{"vocab_size": 32000, "norm_eps": 1e-05, "qk_norm": false, "bias": "none", "tie_word_embeddings": true, "init": "normal", "init_std_qkv": 0.0182, "learning_rate": 0.00146, "weight_decay": 0.19, "decay_shape": "linear", "final_lr_fraction": 0.0, "max_steps": 7573}
MLP neurons of a small language model. Each row is named by its layer, matrix (up: input weights) and neuron, and shows model dimensions 64-255. Each number is 128 + 32 x the weight over its row's rms, rounded and kept within 0 to 255. Numbers have three digits each.
After each neuron's rows, "fires on" lists the tokens most often at its 100 highest values on Wikipedia text that the model never trained on.

L4.up519:149166121133139137109126112099094143197163155138111092137131080092151120154077085133113131149126112157121162196083125098158142178183150078111177156060123096124101144125119135145079133198137111087144133108100111124146130123135092139102165174072127183127154076088192094188111107123168118144131093112081150087136096137101138171134137175123148155105169171209100146152149129139163123091130155140143141158073156150141093104136115147131051160129085074157159140093130105115143118157114116130139127126125073163152109108074158124130175085090108138159155112093088175142164125112105110120
fires on: " on", " of", " John", " Fort", " at", " over"

L4.up28:086108105151165131151117149068149175138134090089150152116102048144095140154142110160097146087101163075073121164139117119111116103132183127106131110121088078132141135108097128094043135120133129112131140085095077149129078099132088143129135097074140145153107137161139117127096139130164123153202103151092121078133093177129108141117110214128126105072194157086152138152107121135168142041137127139082140097114182098136143135111133116107100141156090088095107123084148082096089128130103120137127052082130086147162188092054200109118173152090112101110162123145082156153147090098125122129
fires on: "s", " men", " son"

L4.up1237:112159136108109086112082118130151179125086156162124155157125092141108118098079127115101114090115111107077183148178146137135073143125121160115097115100139160138130124103109169169187074143116148112222114110057126158125088086121064174139119127187115147132158131142104143143116094130092102122170103141126104103178151101193109103145130095152136120135122209087165137123087172163160120133145141102065113124100164145146135108091144121113135132100102116135149054113153149087151105167114117156145177136131175126119153136143084168101113209143170140131180115094121095162086169166104168145
fires on: "-", " Co", "ve", " co", " and"

L4.up447:155123118089093189161074124149145169169125178163084142159159150100105155067154153126103166164136153098104098120115113171108126085109111140095126154194138117094095120087114094107178066157145096112137108106127111126113157119147148113195159134129138087170091131147163112093154135095133120091149133165106146112117171169199092105139096073073172129091121140057120135114172069126180093106113098064081159107148146049156143154144150123167131133087115128140131138170107133090135140099170075138117100163129122113180105111100161117124095141122123106113105118160106125159120080115125204128
fires on: " a"

L4.up558:145167091107073193164132159142127123170165115134120190097114098137106116108139130085148127151130109140127145130164124122167171209123081157117138141094117110159163148137166136119145129136154086176147149119177085162099124141177088150117159107120129164198105119132126104169149107061114157110136117118145118126141121087144075120106110175127063127098156144133137100142102117123078147131108145087129129117078161147104131150058106106112149056154111089122099114133139131127121149126095151121148089110109083113143146089172139088157166098126133110102137113137042129116135155141129144117
fires on: " |", "m", "r", "t", " end", "s"

L4.up1265:110084117130112159108101126138097132153146124191173163103173131100097140112144087132048112181171154090098155084127119157174132133138078116179138129161131106144164164119130132143144149145172148156101076123114157110096159151108102097103131143090125161105139090107128172087106161152110169158075128123089070112174133134154115113105163104092148079140125092156162131121128153132174163175124090109162082163099112165130085157185145114070198093180104095088136132162118169136149073096143178107154119156067152151162120155175141120127139079116098135081093120191076146110122133158140121106
fires on: " in", ",", " of", " part", " spoken"

L4.up507:086169105127134148120143167201215036167130152121164109176158160124117115131134082144107118093116162117192181126140144157102134182102045091134126153150129119138138157134141165163109123090131165115150108117197125120119075122159190166046061102178132094146169089153138089154113157161091166117196122152217133127098129139182125082071147146119079129156121160171098100129184149126055104118127137085120141150159141080147132117091122147141103045139109130158151118077119138095077071083124139116118119226107162149107092140111087088115102112086107119140120084083148111203141174169150133137
fires on: " of", ":", " at", " as", " with"

L4.up1363:147131095119149149139139141174125111168142143128094083065119133115086123078105161139121162048092166115113109111112159131134128108157109104150092134112064132130070167109129099132187112140131148082114139108105081099096093046193134105132139209190107132123100191134149126115181135076108148132099167168155122102107125160150087132142128155172155119129048125085186100161137070142131069124113140131094154156133113066158155163170130137158096110101146130146116129135127113109093137079097140162063134160135143159171123135128087109092105076168123128099105099171097033109111137129127193086
fires on: " a", " the", "th", " A", "the"

L4.up1148:104133168110125102188101115148133163064130068153129154122132203106088137124160162122141127185138162158118104083141176092123101153089179126143119100123112141156147089118125188158169061100183125168155110140120129137137150119150179133080149100109059134082128132124075118179135109151137075107150087140111166145163079063134129136106086142105122146104153134196101166096048119149125132129104087122148135044087107150122148140101136125107177104065125184200090132136146110148131091102103157095099099111129110142104099120152110160101181125147113148140140165127117113111138154186082107171
fires on: " as", " was", " is", " not", " himself", "s"

L4.up1135:149155115090166125147095137182120106120052125111161148086130113148167182121115188095133178155153168190105081119120146111159114137145099119118130107114119120131121097138123101133144108090172142159146087142161096118142087091111106064149200077141131157178164141066113106093080119112200138109166190087148117147079141115156126104097082119133135135138163118096108150147076164185167085135112163054082178146101136072141111099132085118127117189203137094147122131158126110059125124128112092112169176122094107136120139154148142158136175137082156055105116215106041087105147078148119122139
fires on: " the", " by", " a"

L4.up1231:140173119156181124143148120134213157121121141143118102106090129081078061088124111158123093095103155135134137165128146075148153158154119109161131084123087145104143121122141117161160124157125115150118159123165159139065140149164110086163117104052146058164134129136138117147126136110125125169109054129164134090165104106141113110151098168075126186076114155130170097119079147152150094122081128151104090096138167104150131178192131067174140149203112083168158118139122096123119087070158112193117074153105125140175099153107078192106161167112113144183135074062128121097142119096104159105
fires on: " also", ",", " to", " and"

L4.up900:166087111067107119093095154138133159111185093134092172090110064118126091120114092095154133131153115146143141146141155116125168150112081128202151162125075087099088125134147153166125083101188174154147132119164113146116110160187126124127135113125218102147140168211163098129148131152112136169057114074140094115129093143179142158093140151045093128150119103141158116133147169056052134116105151098154089124129092135141087087178093159131154121138155137135127155183123165065128097120140127111052134110142120126124177096168093136120129207097134135160118139079146109164142182144220158122
fires on: " in", ":", " of", " |", "-", " since"

L4.up512:169082127083119141138115156105170189198140153126150123097138151097141121089106116156105128121120146152080111075075163136169178138117124131164175160175134137130059139126158198087114073192107072153136115081063179067103152115101177160094110123082124159109081135119123158154131157166180136105108106114134116135159125080145092130100098152138098165186139086195095133083115089157151088171084115111144148117147157116134076167175083152166160159129101122141086132142153109174117100066067134161136066145155126162160129140104165113090128145141188090089131129138082193181111170116097161146
fires on: ".", ","

L4.up988:091148169141154109056143141134148108121142111064139150114081145091126138116153111113109171141067067135172063113169085122152130156116117121140140077121136128153125155147205107146155186093162157176158120167118113192071139134171149122082056143098134134114141162113159160180130088147134136077099188176129106152109109163097147109136224161084141167118143174148080145169076102126106089124098158154125125135092163088157096178131103150176134101159122149126138145091152115151160150113068132126135082105126119124117128143197154160176101115137107167055149153141148124173086118097134124119
fires on: ".", " the", "-", " late", " of"

L4.up1212:162159087151144149081158061103137147092107111083147155056149101106134094119163141135196194145129140131113069117145144124159142105149122151187133135126098126152113171181143176115115133133099074103189117137125132108157180100038087138176132151100152111133104146162124096034089158138128173141101144127108082112139135178135145124095086113089147110169151222117147099196151116078172170146152156127203105157072082123071096107129116121133107073146125089102127199169119150138087126101192128152110111110106178119121090085136149153115101092169115139101138159139124123086154076159120159123
fires on: " ", " on", " to", " |", " Note", " in"

L4.up1144:137089143074184110108195136115159114121118103112178124073125123135103048155077137182123133088134054158173143187085073169106111142107131141110175112103118136091105151189117158146136102164172094115128110199109163141113201080176156167145120173167100102132205140169132153058100133105129163067089148165087152157113134135103124146120097165164161072108148135113077108146136087083142128168116148148118116154156152155099117083141123148137110155075164137107151149124170122109059213146098127117148070107086112138111102098160132164197159180155171160162140121111145097098111052121207122177
fires on: ";", " of"

L4.up760:152114152142087090120062154101135132121171115080124130097124145133095187177085128097142096173103190128088142142138082090123134110128111144135127193118215138124113133135128117071089096096073086110163118123088158125132136112128143104100205123161128134159118153115117062118122094141130088132090115147043136130166087151115179114145078160094148174127096089152212078079119096051126038194141210149141179124102143123131158113144075094119058108135182171151112131127108165105098140136115104146166133089180085159132153135175184197112140086161089069129158140140061134169116160127127116152
fires on: "-", " and", "s", ",", " |"

L4.up1328:147124135177192092104101156113124095139148114111087100093138139103114163125157130119150140110130166143099148138115148161154145162100103122146097106187115181089094125157121159143073113120152048137141179102117098167056069135153168121124151130128107187170132144131095105059154091120137109115078124128085143153091112089161113164080201159098139143119116174148141129141145099174119172146153130072177028062124157187131098122133132141159062111128156116109173082083165166124138131129132147132128119093095093120130054110149151189108137159117138160069157153132101141186108028135121145170
fires on: "-", " of", ",", " |"

L4.up842:056092149116119102083108147167165106129125116204138081156129128133112125070191142148119098153138120082089126038076124126151130132160105115075112129074105098146154119168107122127122022171103118179158132139129141138123178089078163125107164073116146087126104121123152141075165104165099158159119087141096097118134132154147166157106151168102159113151096101137139165146104128075094164194149138141128109101141084096133164125084114089155049121125215094131125133117128124157125123131107150111125185129087130131137109106054159147127144116166159121164105116114152100123171120152114182160
fires on: " of", ",", "'", "c", " the"

L4.up110:158169125142147101191134196095147129128130157131125107084100186148181133119120137147093153114141087157144039142112143138101124102099106117126063112101141144114099133110129129101138159197098154044122086092121155095160134131146178169182188112098109100133152083123099137152082125107120099090145169137125147125116118112118127107095120094074155149090163089121175156142122115144134120143155117149082130110081156125110151137100102144128132155069104106082138132123135123156119129126186144132130177187112098161101186155121066108145097129178142109127058113098061119154081104146112124104
fires on: "i", "si", " English"

L4.up1239:180196127143094136140137130106171162133144176169137139159146191062159139060136092127163163069109139155069085109158134161123123135114152075181151110158129116071138198114134148063114139146136121167192111133187188135106106122118160172152102098143166185142138101074173147106167164130089114131126089150081133070045139202085106106113185151063156151130126090120129104158148089133086093067139150100140145158116166116122131105166099101129099111102098117154156153088143132191120112095147134148162185131097147166130114192072093139163114134101082155127122144135106111175146109156049112148
fires on: "s", " each", "i", " the", "c"

L4.up1004:151151093129058110140085173128095108098117167101180105143070170143140147137220163091142078131147114117185119099119113136128122130136159103121108145095036113182115103061108173119126189097104142116142087127077123130135154189110135127188132146118128133068147142117124107105145143090241146167116159098140155142065156116165166090102125135118097107118171070172127108162122143114096124160143111180155135103147166119146115137106114129137098125139098116129150152182101164127104058121109159129128125119131137130117116143067158091088171148095055132101172147156147107103168074080117095089
fires on: " |", "th", "-", "s", "n", " "

L4.up100:143106143065125115102085163148179117094113080123085078121157171167165098176114124167109134129066119154110081130141146095135147140089171139092127122154186099086071121104180173105067138083152130102176088114111175177134081133178135119104146128146155128123131111064138090108144080108105117121116141168123147120154150148147099116146138101104037119097157117152150114108134133089161096113120132082163109201097124115164087122106146144171099117102117139183151106081105143133121141165128117098156150103077133119112036138148106149131148100137151112168103136131120115100071121185171171136
fires on: ".", "-", " of", " by", " (", ":"

L4.up939:087146104101208123158105158116100107114109154084131059114114183166200195113111121164123107129103101123060154103130116130165161149144139098164196103141187084109108129191121143070099121152164150097117124066096084180126082116103139065076182137067114103097132125170138126147093102141162195102080119135165155168117086142094159126149090086127129131105104150110140122118173156150072156122150068085094121170110087111136173068148115103134147111169190136101130151143154178111147161122098097114164129146054094142128141128172128151152151125104116104121117218192118147069048090123079162131
fires on: "===", " ===", "==", " ==", " a"

L4.up937:184082146118121146112090091132162088107084096078084095089109079171126142146082080135172169116137119060157107127135154140078172088068134092164172115151236172145134160135106127106118146139148145157136144173134124121138146129110109120195181101138112078104148104106097121080170134088114128098145083122079179154139127181085107178121146098048096080114161142120103117180078095111165086191133147072120123140125109184107108151088092139147093151145102153106164106123105080120111087160128136095188080093093134111118118169132064205136152140117135141170136113121135046110087099139109146089
fires on: ",", "s"

L4.up837:093157150127109058171143154141160081086123149154148061092123174067164170112148110061132120125090156059130144111126141133121136137087103137230102168132100113107156139119147092151186088133175151127132139096120115132112116146121113047117152126132089188088107098142080118149103123113126142150083117115144106126109178070167158133087159147151144084136158137070126202139213127026101154143117152094092185147075067139107103145179117115156104102103129155087138139189107172107156112104174163120153168160088173123203219142112150113118190084140174154120127133106122134115090137109173175157
fires on: " |", "|", "===", ",", " was"

L4.up1489:133130148163147151093097129134107103158115080185107135149052093145087130131092170109065111103113119113150151138092101136102165077134153119132060180099096134180097149095159167082123141137098089133119130117163102151090125097114085107137151075115111115145117170052122131093129132112106092087111114133134071111126112070102143157106155141127151104157147076052155128164174101163082125132167139100110162170097161102145095140113134153110096124119163146176146136149164178193134205156085134126104115125133095111183085138124182166096139126086130145143121145106091088115052129201152152094
fires on: " of", "s", "'", " and", " |"

L4.up332:035134138127126106115051134126087121164167140145114147116112144139135143099089115068055171096133150141086236148123186129112128087115057142174107134086134109090087159142131222171101124135088148169134117145106073134107155033150118132129144114120108098100153091083182173110102123113110102156119117122119162094143177152164109139152148082133174169096092134184127086147119157104107098075150138194188126124151109053165167100159153125048124085148119175106158107142114108160067147146120112120103164116089096142160072142088183175160177101158129125149112102196099076192134068119112102122
fires on: " The", " A", " Q", " As", " Cha", "th"

L4.up689:119115118094153114140163130103120122094113154142155088127157186163146120032097158083138133115138169118167213082138123125159098142027157120134126124162134154160147092121122150105094180121145140129133107186181175100102140124182125160182172105077072144164181151102122124077152145195117110081160073093131129113121066110103065097076123107118113108105255067154108138095102074154143151148148161151087163133112161141120111126172113195100091185090116147185156105076152169121132169157126132109121131123105111090149142098176201111133182200164125163108197111112134089145071121132162140116
fires on: " of", ",", ":", "@", "-", " was"

L4.up1037:126063164139122152179112188159110144111131123099127113147130121153217072116167109130109127198069133122137121107136134094090129147095129149115152163156123110132112160176059114158151150139090210144143167140116136136200088110143140115128139160135099090147117158115157143128129141144130113133127123142076134131223134067128120113147123161073163083179166144133096113158194098097116169188165162097126137122149143132147113119121111163103144135144147134145149141197070112126107135113213142119124115133166099181096150116126167165163095136162140114109142088164134107134168164096119077249
fires on: "\"", " (", " =", "'", ","

L4.up991:115138110167133073121118110169113163131121165109109144161118148095145152145158113153112098105112111095108131122138104117081170140144141117096172159164130117181068144090144122116129050137136108164192168169079102104132130161094154131165143114097167131152153085168108143155198159144125127156074025156062101143073106171175115152125131110127091075107166105101130105124089137123097173094130179125157167116106105098161112105148092108078139139162106143193127086170063091074095113094109130131048151130101105124123133081124148172112139145195123153136120135183118127159114149078053164118
fires on: ",", " (", "—", "\",", "\"", "."

L4.up1505:158127133123104127089106135082188075094080132100144125085146161137132112094092072103106149142117162127125167124052123161069142145128165119143132134164151154209146179107115159146055113115128137112179155147107100106124172121131118212150157097128141073107164047076125095145137079121146120172137086128096146066103137049107144159094112132075063119088127110149083113159117170115105103194113160099144082112120096125134157199153064098134066111139130134119135089121121106115089101156156131151094123133092158074093149126077105227138165112164130111149199092112136094117153103124116152063
fires on: ",", " which", " time", " since"

L4.up819:145156124043192082132118129122141149154114088118121147101088130133107124091186151146115124156078217171095154155137104086119116079142169181167143115160119172159115211173156206117156118131151133156111134114140113161096182127118096151130150125099163139175119127099178143114176104155124096076161103154181095088119198094215179109127144107115140123109152118063101105173158156170116095155108132116150145084119151181139072142172108074119069136110118170150157118094119177065180181101095136147188129158122091121102175134156129073141106117118125122100107111121091160078104086151104123118
fires on: ",", "-"

L4.up261:110128146085149100106109104086110147104076092074116117132081108079174100124124089123147129090137106124148142151126187114165144080151059131120160105105156096153101184097107094066139075113070161090076104131043176084126128131137122161130084158099175168125121089127173128098089141119157110075143143145158169115126144108153154161100112126141106079128096130139129183145107178124153067144109158106074188092165162112153111115142088174129115110147067136142135060143111089076120075147132134145121085122100044099158053144138175094156087111109138079164113093061149101082097147123135151129
fires on: ",", " |"

L4.up67:142095095068157124134060142129113071139103172194094126126105157068118193136092164119073159135089136132156111103071078095069047085150148100097123129131086104131122146130137134173171129110154140093112117108094107148116168100188202128098170082056141094145138161112112116087105147107144153096113146134131154124117093118158098169130128184080022119054187110101132124116132122145095122065145131175085155238049089127119139180129124139157105151113114050124098125116177128155095153144130122118129111164165119116107104179123092067147172151086152106116130116137093123162189102182129068145
fires on: " of", " after", " on", " up"

L4.up1276:138124094122128115137087122120097108122144145141065076091134129168177134142185148160140127113141171176092079058132130060130085189069117097161124136152183131143107171157111133062132083116165134149170113077081147145119154132128098116078224086139150174156142106162117094095171163168140133129101097126178183177146199156107131180088166138141099096130061097174090195159149103210170202117131122143107088168154159106180106138136093152222089121106118090098088137079138122097104127114069129130159160114151141110121083203118179076200090113179122160059142157072094086127134121168149201149
fires on: "-", " and", ","

L4.up629:108102130122133224138159080129138073134161121169138131069120089100086095177141163133120091084107098147135131165105131117127120156172117122105092083147148132062138095098147114145091140138177126092062115072152113115107096181103083142161130063154156141060127184138101167120130154149120196091126114153171122148138157157109161191109135142130072202163154104112184137085127141131198128159101101096145204124136128153064138099132100107147114164086143117126129062069124098092127138120114082128129121137110144115115127103117141130118117142104092086098138114157142090159123164151196147138
fires on: "\n", " %", " 4", " 94"

L4.up657:142123074134120146133108054148134094129065122110141130156108119105073124203135172141101165156086117111133217113097138153142109154138129164102093141154117168135102099108139134110179103142152091127172133096132104208155105093119119161127155102142137128116128112102126086130123091118177169110120108126176141103129147177088139097126156182127100133145106137125193137201108197163131124142201224109173180137097204111146075173103095096124146091129158098194144119135061111118130153091152195127107111095216122153146132114108164160070149084109151105116137109158124121147154145118109117081
fires on: " and", " a", " where", " was", " which", " with"

L4.up124:122105137163113155180142174096133103073135155127083147089145143133136118155146123180102118127160149143098109124128144097161176158119156126140153122131102144162079177141138146130136139184118108091149121098154093168138156192069118161155101152150111168214079131106159176138145076135143138093071178142114145151122162079100109114113104129152157148123160166194089102118147064108118091185155097158131143121122173089164098117113057147081161116079147131121168133133123125121110075110147091128135086142136136152144195184126207103158148080147142136112166119163085150138091133166219123198
fires on: "s", ".", "-", "-01", " Report"

L4.up178:116139143136059127143115161163091064188140116158121114125181126129124112115166148089116137158098076149192110123106133180117114107148106195128123151124152135168059151137143083119100118070122205050149145133160127128090122139117147123085193091112130134127132089159171133120113109113157113145127107139172221129126054104153080157115094105141147120123143189074140101138062145223158110105170127111095134122158145183105140086058167108113160154101057145113099149123121151150118102147135133174119072091108096121113163184116156152127147122157119050119111143125130115103158129088161102143
fires on: " the", "s", " her", " their", " his"

L4.up1416:113116153149123119168159178168136107189101103147133084167071090083077128109124132133138058156108106089071145069176176191116105103148116105159181112061120105148105061104123130146104124073104190111115155124079126121146150144153075128100184121084121167173142114143120130114191105147123096155160118139119132194186173123168167098122162154109125174129162150115182165093110147170087104143090105165121128079087104151107123169139154177166150144098159142117093095156083157196127157085121116163148127191126138090117079128113071137142175136148088073091114141126155145137152090143090138183
fires on: "s", " of", " |", " and", "'", "d"

L4.up1349:126132112117137134140144125151178149091092128152137078115072157118121160119114139129081097094094112134086130095177078072075117161160112132147115148148092092173101139139089161080136137198158103169172164145123126168130132140146177208179186101083124134141152081161164082145143095092086117112125107190196110133135076148167161162083120078080116060069104090166056097170163143160160082142159181178145136120109155070170087120135106160192148148090091093169175140147119159083088090149176119100090079129095107133174142136120136124102077128134129134156163076125120108127132133156176123103
fires on: " the", " of", "'", " ("

L4.up1192:086184118105137097086174126162083095181184115102132118092093083139100169117207144073070087106109220157072138088116141097154141097104123162061185155190134089099156133169107112144063178120065153099144088163057122141111143104120124173108106070185119188127114166161116212142160095156113158160128117135123081199159111093133142178148169126136169148190125143123114157082126097148087154100111123153148181136111135116103121157139157116147105090106121108160118133162090124114144096115096106132167121141153146131166165102128093157124131195105109186246160140113091160126128109116118069139
fires on: " ", " in", "-", " well", " of"

L4.up599:081116121129115105128150136095093136187170132127148133211173156088132126095138114117079121169101136062167173136170155126121153105171133087125075115126166120132122095119116113149131121168138111150127149108073191140130106138140122136094208164089139099132097134088083131157162136153095110147156108148118139097097141176105128097133118160164113162140171157129199084163160140095137040154131170123163131099052148124140144131143135146067133106123159088114106070124113154105123123085122095138075137156155113115151081185082112187156168160093151110159098141187104114166185087134079113098
fires on: "ing", " of", " including", "ed", " on", " out"

L4.up639:110087087149093174098172093101114158148141138206149142147177169124101084128157117094103083169138140144107151119124116109084088140119147118141114078123113163101193140091126103148185145107210073100111116122094126127133121090124128125215143162164138104131113097081154135136117159109081149133189128124113148120160167068183144147196088130076192118119120161115136107140067097088146098124139137076116120177157140122136129184134089094116106071102191121158080156173151146173093159124073127076113173142128140136126141144151150124153184182172103105131128157103102151116138105152115093079
fires on: "'", "c", " a", "C", "H", "e"

L4.up163:214155113135087166150086121146077087160089081085100078134132164053137140097121093151185137179149126078100114132073154190120128123114124131153094121095096118177145077099135133147160138136150095091088115135164183132128136095073128104151169115122159142108060078039117159147151142086122106158136133128182156139118073118210121129085100077177081134176107085142154111079118138167070088161097107178156119126103130185104133150109122125093127029132126146148151142176114078167169170115126106073149144098099097125124086101142125154184116136160153136102100097155151108161090156178124123166
fires on: " as", " As", "e"

L4.up990:191134096139140146123125112130134047107180102090132160116094076119082135091162131121092179151127105171136111152133078137138150152129111158121093163150129150149127132078100119138164174148106157086121049107187094160128131115133166147113093057137132104108067194164109189152127118160100149161047106145123149124144115117127161143164148125160127156115109125133196164081152096098138167119176114139137113132135141115141194174136105090136133112046136151105125110134198148148126147107095142157077153161131143169177192126060162136120095068206122108140155119064134108141140100105123142116
fires on: " |", "\n"

L4.up1289:134140138144121154181169132123155071107104135131134145087127154095089106137138116103164155160149111152165094095137159130110109132115152151193107101193100123128124077139135105098139129115117160205096138120121160126143113112128120120124097170126145161102135141158090178142158100084112177119085133033155108108112097080148118145079122133137189122045114083135137134138096065142115118133173160131130114104133057145097169079168119131130118159128092075168127113153151126088063115128120139168127088167087132132115102081098148050089161159152120149154082147092087174115110176200165171093
fires on: " |", " of", ":", ","

L4.up1044:141151145197130041123129113136121173123103158173157148160159172098113093158170156113180077127097079106080160079145125077062149154127078119185152096156074081155161141093140159094109131116095095147146176150156134221132141118068144121105124138151110176081119122155059147076103088127090074137106173146104173147183113063131116133154104130069063130132123110095200135094103153127146118149191141143107110154145167127172152097142138142114136090114125125150118087129103144067168111151148185117124149130133130116116129123124103136100101087091100118125158141168146139124100142118156161134
fires on: "-", " is", "e", " and", " his"

L4.up1424:101135145183095092125159095114062105157097115130055137113168163116122102085129070091160152165140166118137158124146178140189123067131129132164144101066132067111126102098118118115130088200122125079151080186084145059103179136116119075072128134160135136134090114116124134151126106079042146115132080184163115194096148114142135096123125098084148125174123098175074062205097138167160114136091178097121187132136078156112167099137114099138132145150108131175166118087144103076143105115107153102132110131102153096112090177160164160108130156122177140183143122147089163098118071137108121123
fires on: " the", "th", " that", "s", ":"

L4.up734:091153140187139102195126141109137204161135157128123113075124189078159188133218111119212166161180070106124109148093127095158173091080125113149157169146149085174111203092147104169162127109132150171155068128107176119071109150113119064089157126134107104150119136167139071138133127116150139136122086114103165148093089134145139144159086205164174145128097120122159120081073129144131188164130112079170172177136115148152108124128135099135117147100130102168143108093083134131126103103139183121097118135144158145148055169133144179129133143153168113115085105157141130147115048115114169141
fires on: ",", " ("

L4.up1015:136126115121181097111089147101122199064131141072110199168104087178192128092224137140132139173131115150125146163075129104139125168120086143159144106134143099135172155092106178083182120159105160166160058090132145173092105187129149140121132183144127115124091108124092110128125180137176134088157034109082129098181122095150129132132121107103125112145195153092049096103041153162159149159121176053084141116166108128160137134151119140140106145128115145101147095122133116162087168124168128167128141128149137179069101096169137148129139128110107154124149124093085094146074150200160166152
fires on: ",", ")", "E", "\""

L4.up1391:147071118154156099133187097132165088059121118160129118093172104121112096156155125154113121135142119114078107187162105142092088117117145100173086111148110102161142109134107143061127061189169038161135062085105070169142133110102161147156136116148113126131155173107147135159171125065097208144173103099138185183100092143094127144113134120084129132140153134134158095117143132163093172118087146150107123083156127067075124134132192163060177078086154203117114113068139094135081123148109109109108183146083152110148134233165062155173137096060083151162087109140104140145110113171110179143
fires on: "s", ",", " the", " for", "z"

L4.up104:107066197100135112102104101116070131176103099120152131117165107130127082113119107117107133113123102131121126109170061123169177120113176097199171099128162099125125091138147178093115127101104158053127140118111138072152174098124072117121074187136090048123223119116133116043112125150144104156143123103066113141137141153058126138133175130145174079084125135099120128132184120166176112089084166122152162105092097132118097135114105104094154138142122068109091152118109111105070194140098171106102116062159106147091104072158157119128109124139090141098152138183084141146151111155132110116
fires on: " in", " Her", " In"

L4.up410:093157105103155092083119150109153153152218138131125102098150132090088136146140087146096166155090144136118099194107148184100105103129064153174200101075179125109097136144104150141131148058102095124097084143123122170133146088203131161153153131175114090161139148151082121083099124069175095120164097156102117154115109151132115142110174080132154155125148105144141153121149139089143123127154122173119149092095092101123082124161134080054180160097134108163178094111118134076128109150102110110089120092068143163248165122128149099099112112129182149161102148115107118163116138126161054157
fires on: " of", "ed", "s", "|", " in"

L4.up709:143139098170111116088081168109155077134139136130093185122125146121136092115108119178130129126178189168142117124174128075085148126106113109188143153108166112171136169093133112105076142108048093181167183100151189202112114141126075097148080073126163117135070118150132077090065116117136123193125081144082060126115164131161120125162106175111107122128185145109096109068111177134160133128129146059175097178070102101053123121108102109184144147143134133111114156103056171043126090101128110137150146097140125158096112089240114119104122105176107144158094110068122173149150138144101104108
fires on: "-", " of", " in", "–", "ed", " New"

L4.up1469:132105081126064089176090117106200130132117173105122137100143190137072125060121074145196128147106151130126183107080056094138097132143132094090112098157137168131047126125117098060168150135172160144175137161208184145129154115188117149148105085101149116147155097135123107169097106100148098110146072119178118132141120169134145115154176098079077117128151088120214111167108116103123101093100175116063085150067125090138149148197119076123145113151122131115141089130148134108113174111118115125133138143140128101147108143118095162130163074142117124123122091134150122110120077063093163184
fires on: " and", " an", ",", " a", " that", " this"

L4.up444:122117122155109205108144135113056132209105094161112098106114167163147097098132139127109142076078147121106109157128139163084150140094131169085181138113192127129169107116171121147144123122157146170160145184116149155135087173094114151166134106128104082121209122103124138110118115101119127033134127167089092151100103115136092088151102103131089108134118058128150149113097121126156085073109139122167137100081143065110103123122129152155177107065086130147122125156103149146110173164127088148111092178094145156135081126159135085159156050113131131176114115079114161161131090126096114090
fires on: ".", "-", "&"

L4.up857:175161118160142056106111158109206175106160136130139105125114130139150126079094147136134113140167132082095152096086116138098179158136130089112136124129132054125064098126132138115133155156186145133095086165121075094098135138080148069183113114155096117172162064125116128165112149136183098111083092172100113102124113105141108150099123138133164043113120142133112138107118121154162135145100171051094105139133155129117116182138055123111086156129087118105133086151079118154131109126164156172117079141070130133085105103145164156154158145130133190162074116090093145087123104133124159154
fires on: " |", ",", ";"